Part of a small language model's weights: width 512, untied embeddings.
MLP neurons of a small language model. Each row is named by its layer, matrix (gate and up: input weights) and neuron, and shows model dimensions 416-511. Each number is 128 + 24 x the weight over its row's rms, rounded and kept within 0 to 255. A neuron's up and down rows have the sign that makes its largest values positive.
After each neuron's rows, "fires in" lists the words (lower case) most often at its 100 highest values on Wikipedia text that the model never trained on.

L3.gate37 [116 152 142 101 108 142 138 125  82 126 155 175 101 141 127  73  93 121  74 105 121 140 118  91 131 105  98 122 126 121 112 159 116 112 123 109 149 132 144 172 141 104 126 101 150 155 129 124 181 138 106 150  73 171  80 173 129 160 184 138 171 118  72 136  98 108 119 143 118 127 134 109 132 134 139 142 160 128 150 145 162 134 110 118 103 119 127 159 159 130 120 129 145 127 153 139]
L3.up37 [142 109 117 131 130 125 114 145 101 147 132 104 117 124 147 121 118 128 105 119 164 151  94 124 143 173 125 134 149 110 117 130 123 106 141 135 169 135 115 118 139 121 149 138 136 142  94 167 152 143 166 125 139 179 133 132 118 161  86 128 128 152 146 116 126 102 178 100 181 132 125 121 148 145 133  91 124 131 123 160 154 141 123 139 149 150 175 112 125 125 126 151 131 146 155 133]
fires in: "but", "however", "air"

L3.gate169 [115 102  98  57 158 120 119 119 135 137 121 135 155 108 159  91  97 123 123  96 147 125  93 131 153  88 131 113 154 132  92 123 130 103 178 129 137 176 140 146 146 128 167 114  93 154 164 134 122  92 116 121 121 172 121 135 129 173 150 138  77 175 112 138  84 190 113 119  93 146 158 124 159 145 123  95 122 139 129 134 110 186 105 131  89  97 119 143 130 185 123 100 140 114 119  93]
L3.up169 [147 131 154 138  88 166 124  96 135 146 108 131 113 123 137 128 117 122 175 120 165 128 100 134 105 125 132 124 134 125 125  98 167 123 139 142 166 125  92 137 211 117  73 165 167 102  93  92 101 116 120 158  96 129 128 139 132 125 108 152  89 147 150 131 152 126 152 118 153 110 136 126 113 135 133  57 135 129 144 145 133 117 114 106 125 145 157 111 127 128 139 110 118 152  95 108]
fires in: "is", "was"

L3.gate1036 [141 174 192  81  93 118 118 118 152 151 136 146 163 111 143 134  78 143 135 140 132  58 141 116  93 139 163 145 132 129 134  90 170 151 126 120 143 147 161 150  84 105 129 141 127 132  93  81 131 119 173 119 104 155 104 142 138 136  79 133 173 148 132 139 121 177 133 100  83 135 147  99 116 139 134 104 133  88 125 117 127  78 110 123 139 122 130 131 112 133 139 132 165 164 115 128]
L3.up1036 [179 155 137 113 108 136 112  94 157 144 124 177 125 121  99 121  82 131 124 140 154 159 122 145  99 131 106 136 109 132 138 139 125 102  93 115 167 140 141 134 116 107 105 173 162 107 143 117 128 122 168 133 154 102 120 166 105 129  90 118 141 115 132 117 121 152 126 157 128 121 109 178 183 166 143 105 179 132 152 113 129  75 138 129 139 125 146 134 132 109 125 130 117  82 126 111]
fires in: "as", "for", "of", "him", "was", "to"

L3.gate417 [141 148 129 147 116 154 114 103 108 153 124 122 132 136  87  95  99  94 114 129 172 123 144 123 118 144 136 131 144 124 126 125 155 139 134 131 144 109 161 135 167 113 126 153  95  97 192 176 125 152 122  92 184 138 138 106 102 145 154 124 114 129 151  82  98 143 118 122 121 121 133 155 152 122  55 162 129 122 171 147 137 105 104 131 139 118  78 133 118  90 130 158 111 106 123  97]
L3.up417 [153 111 114 117 141 130 103 134 115 121 138 114 115 123 138 107 130 149 165 160 134 125 118 149 136 104 103 141 109 145 134  93 132 126 119 156 106 119 133 126 138 110 166 166 146 136 170 135 102 139 128 116 158 116 101 154 125 128 104 146 146 119 151 112  92 157 136 137  99 105 114 112 131 110 153 156 124 184 132 139 128 163 154 137 117 131  82 106 126 148 133 163 129 104 137 129]
fires in: "on", "in", "from", "a", "born", "of"

L3.gate1318 [135 158 139 139 106 130 129 148 111 125 121 122 164 144 125 121 150 134 143 157  94 167 143 108 126 112 119 126  90 111 136 161 124 157 139 124 140 157 127 202 132 106 129 151 132 130  95 112 117  96 133 134  51 128  78 116 102 126 144 119 118 106 108 155 169 158 106  98 148 122 165 161 117 158 151  69 176 122 116 141 131 103 116 151  93 135 126 121  97  96 110 172 165 144 123 119]
L3.up1318 [124 136 135 123 129 190 111  82 120 125 118 156 129 135 128 121 149 119 155  88 103 148 148 163 104  99 137  97 101 124  93 133 173 126 133 187 147 144 113 157 138 153 126 108 127 143 167 111 132 123 130 147 141 115 120 119 111 112 161 159 115 147 108 154 126 132 186 119 116 121 113 125 111 132 105 125 176 141 122 187  90  85 134 134  95 129 133 154 108 148 148 126 140 176 117 106]
fires in: "as", "called", "is", "was", "be"

L3.gate680 [124 166 123  94 118 130 124 143 104 141 114 117 105 110 111 146 114 124 165 126 123 144 139 117 135 143 131 143 128 131 139 179 133 149 113 100 177 165 132 141 123  96 132 104 132 113 179  98 158 115 109 135 133 157 130 119  71 119 144 124 110 131 155  49 137  99 175 157 103 133 155 100 121  67 116 137 139 112 137 113 122 109 154 156  84 125 107 134 109 148 181 159 150 115 118 130]
L3.up680 [148 130 106 132  74 141 178 201 130 113 123 120 138 102 129 110  85 113  98 128 176 151 155 117 131 136 122 101  73 128 122  99 143 123 132  70 121 141 109 130 102  84 115 115 106 155 122 124 142 100 162 142 122 132 126 140 120 108 174 114  87 116 150 136 118 112 154 100 134 126 118 140 139 120 130 107 147 140 123 131 107 131 146  91 132  86 179 120 153 135 111 116 146 105 113 145]
fires in: "on"

L3.gate8 [134 115 119 136 128  90 124 122 117 123  87 137 133 129 125 126 105 124 112  95 147 152 110 123 147 117 166 124 122  93 143 160 109 113 138  99 196 142 138 139 166 112 110 150 102 149 144 142 143 138 169 141 138 141 167 111 150 149 121  74 123 146 122  94 141 125 156 112 131  88 114 108 157 154 108 116 127 126 177 158 133 117 107 120 121 141 124 113 169  83 122 144 119 139 122 118]
L3.up8 [113 156 149 115 160  95 142 151 207 127 112 154 134 116 135 177 116 103 123 142 127  94 110 149 123 110 127 122 115 132 126 138 106 155 133  99 130 133 110 150 157 146  95 157 153 123 135 158 131  88 160  71 110 116 139 176 158 106 150 126 134 133 133 128 132 112 128 144 149  71 127 134 131  87 135 142 147 184 105 157 149 143  91 136 106  98 146 145 153 126 123 162 119 166  83 173]
fires in: "of", "in", "for", "by"

L3.gate1184 [121 114 137 158 119 113 133 129 101 121 159  99 136 145 155 137 118  82 142 157 167 156 150 151 122 127 109 159 160 137 129 123 132 110 100 140 154 119 129 152 145 135  95 144 114 112 133 161 130 113 137 153 149 126  95 115 119 111 145 125 156 123 163 159 149  71 143 110 131 116 124 152 186  66 133 127  97 106 145 137 132 168 142  85 140 147 113 157 145 131 138 120 124 104  85 138]
L3.up1184 [209 149 150 127 126  73 135  91  90 131 131 189 113 106  94 144 138  99 128 153 131 166 151 104 122 121 145 130 157 101 124 139 141  92 137 116 130 100 142 157 194 128 125 184 164  93 131 149 128 156  91 126 118 106  73 175 133 122 153 127 112 148  95 144 135 166 122 145 161 130 119 113  87 132 121 140 135 104 143 167 163 103 142 145 154 109 103 139 126 146  98 114 125 130  85 126]
fires in: "at", "in", "a", "an", "the", "of"

L3.gate1213 [106 148 134  79 155 151 135 123 106  88  86 133  97 116 134 162 113 100 113 130 107 135 103  98 133 138 116 153 105 160 136 139 170 120 177 131 104 156 170 131 138 172 130 104 124 172 175 144 125 143 108  85  81 111 109 143 110 117 104 127 113 114 117 110  90 116 110 104 145 110 105 139 155 132 127 129 125 111 139  85  97 144 175 132 134 175 117 116 102 123 129  87  98 106 139 129]
L3.up1213 [ 85 117 144 137 118 121 107 153 124 121 109 177  99 125 116 128 128 117 116 121 132  93 121 128 128 163 120 145 104 118 108 141 144 122 143 134 172 107 143 101 101 121 130 117 100 161  79 114 129 170  90 112 163 150 120 152 121 152 119 129 113 105 109 105  93 110 113 119 106 109 145 108 144 101 152 115 126  95 116 103 126 120 142 139 150 136 156 136 134  76  95 145 130 156 142 147]
fires in: "of", "to", "and", "from"

L3.gate238 [131 147 117 110 142 136 119 148  88 166 118 133 153  93 157 142 104 120 156  99 131 149 147  69 132 126 144 162  89 114 157 132 126 166 120 120 117 147 136 144 148 160 142 137  88 197 113  99 155 166 144 166 139 115 110 126 104  95 166 136 151 123 118 140 173 110 135  94  91 107 147 132  93 133 136 106 123 149 133  95 137 101 120 133 136 155 113 124 162 153 139 154 136 160 130 139]
L3.up238 [130 103 110 122 177 132 150 136 104 137 142 143 174 100 121 120 103 130 125 107 143 120 141 165 127 144 146 125 132 154 152 129  85 131 115 121 155 105 108 110 178  98 145 120 123 126 111 150  89 143 149 117 173 122 167 125 110 150 139 126 128 135 117 118 117 103 135 147 101 113 109 127 112 116 139 150 115 147 111 145 105 124 132 147 153 126  84 157 141 114 101 120  98 123 132 124]
fires in: "in", "to", "of", "from", "also", "for"

L3.gate449 [114 136  88 122 145 131  93 132 135 146  74  95 122 117 104 127  97  66 146 126 151 156 102 133 118 133 130 108  99 118 131 159 136 121 152 132 148 154 142 129 119 135 136 158 136  72 114  68 112 128 144  78 108 137 101  88 129 101 124 118 105 124 102 143 133 130 152 157 132 117 144 134 194 110 106 137 134  84 135  92 109 133  96 137 103 132 175 106 135 150 161 151 126  98 137 161]
L3.up449 [124 161 133 171 110 107 123 140 166 152 118  92 145 139 122 127 127 117 145 107 111 139 120 125 158 158 133 128 116 127 140 160 145 129 119 128 106 145 130 138 126 167 156 162 134 104 187 115 118  80 134 124 143 149 135 113 119  97 140 157  91 100 174  89 161 126 150 145 145  87 149  90  92 123 154 102 107 153 173  91 133 180 116 144  98 143 141  96 140 120 144 114 139 124 134  99]
fires in: "for", "to", "on"

L3.gate296 [107 133 134 118 156 135 128 193  90 161 145 112 140 133 116 130 144 141 138 123 141 160 117  72 155 153  93 125 133 134 141 156 141 165 155 166 126 159 129 143 164 123 142 178 117 183 164 159 152 131  93 136 124 146 120 121  85  83 139 127 139 137 126 122 135 149 129 122 172 157 140 168 146 124 104 130 114  95 155 149 109 126 131 113 127 126 146 167 145 113 176 107 106 160  90 117]
L3.up296 [125 113 126 136 162 114 124 142 117 144  84 132 131 128 132 126 127 184 156  92 112 138 128  82 150 143 118 133 130 148 151 113 115 113 146 100 161 158 141 101 122 155 164  76 140 132  87 177  95 176 136 152 131 103 123 123 144  87 102 121 123 118  85 128 160 150 124 131 112  72 106 146 150 115 177 141 116 111 123 190 148 142 138  90 116 144 133 115 138 125 143 158 125 155 109  89]
fires in: "of", "from", "with", "had"

L3.gate753 [154 141 130 145 118 114 139 118 113  76 130 138 121  91 133 108 122 103 132 122 174 119  86 121 132  99 133 129 121 110 119 113 136 108 134 157 107 154 123 160 124 111  60  74 131 152 142 113 124 127 114 136 114 123  82 174 126 142 131 111 165 104 105 117 131 129 115 132 110 137 119 153 132 127 113  99 139  80 102 140 114 136 156  97 146 114 118 159 133 116 132 141 125 170 140 154]
L3.up753 [117 158 137 154 157 133 116 128 142 140 114 158 142 117 143 124  85 133 157 115  62 181 132 124 101 110 106 116 118 128 118 153 137 136  92 160 113 159 141 155 145 129 144 121 142 137 136 126 107 109  74 159 132 130 183 100 203 161 109 126 148 130  84 119 130 151 144 118 104  61 130 149 105 126 105 137 107 135 124 136 137 156 109 128 118  93 140 116  79  85 168 168  90 140 139 130]
fires in: "of", "into", "from"

L3.gate670 [ 98 133 144 121 123 151 127 146 123  86  95 109 119  62 124 121 118 119 138 133  91 150 160 128 139 156 114 129 107 166 109 135 122 123 111  71 113 126 130 130 217 139 126  86 155 161 122 114  92 161 166 169 169 122 134 123  97 141 145  74 122  94 120 130 157 114 114 104 109 159 132 143 122 113 114 160 154 109  78 148  87 131 109 134 125 132 164 129 124 132 136 128  97 157 134 108]
L3.up670 [109 145 133 106 121 135 137 132 119 136 115 111 164 119 161  88 138 144 156 139 193 144 126  83 128 119 149  82 115 147 124 156 128 119 143 136 102 107 106 133 167 141  93 167 126 118 154 101 131 120  91 150 128 120 115 121 149 152 110  90 109 114 185 128 183 182 172 130 115  93 152 167 168 103 111 107 137 128 129 139  84 107 131  93 144 131 120 120 103 135 123 112 121 172 142 134]
fires in: "has", "have", "had", "into", "is"

L3.gate337 [119 137 141 130 151 146 146 109 126  95  99  88 133 151 138  72 109 116 117 107 124 137 133 116 135 171 154 143 124  95 117 124 154 124 104 120 100 134 128 152 110 151 106 152 122 100 128 165 126 132 160  95 170 138 115 155 158 217 132 120 115 132 135 132 142 152 134  99 150 117 116 127 130 110 141  90 147 154 125 169 172 119 115 125 122 126 119 175 189 114 134 112 198 128 135 106]
L3.up337 [183 102 121 123 130 131 125 136 113 119 138 136 139 160 130 106 182  90 117 149 148 145 108 135 120 129 156 177 140 148 133  91 116 100 138  94 114 134 101 105 170  93 125 136  98 116  90 153 137 134 110 110 123 167 151 102 120 133  79 162 155 138 140 141 141 134 115 145 119 114 114  66 124  95 143 112 129 131  93 172 112 105 138 136 112 125 125 130 138 156 170 141 152 136 125 170]
fires in: "by", "a", "in", "emd"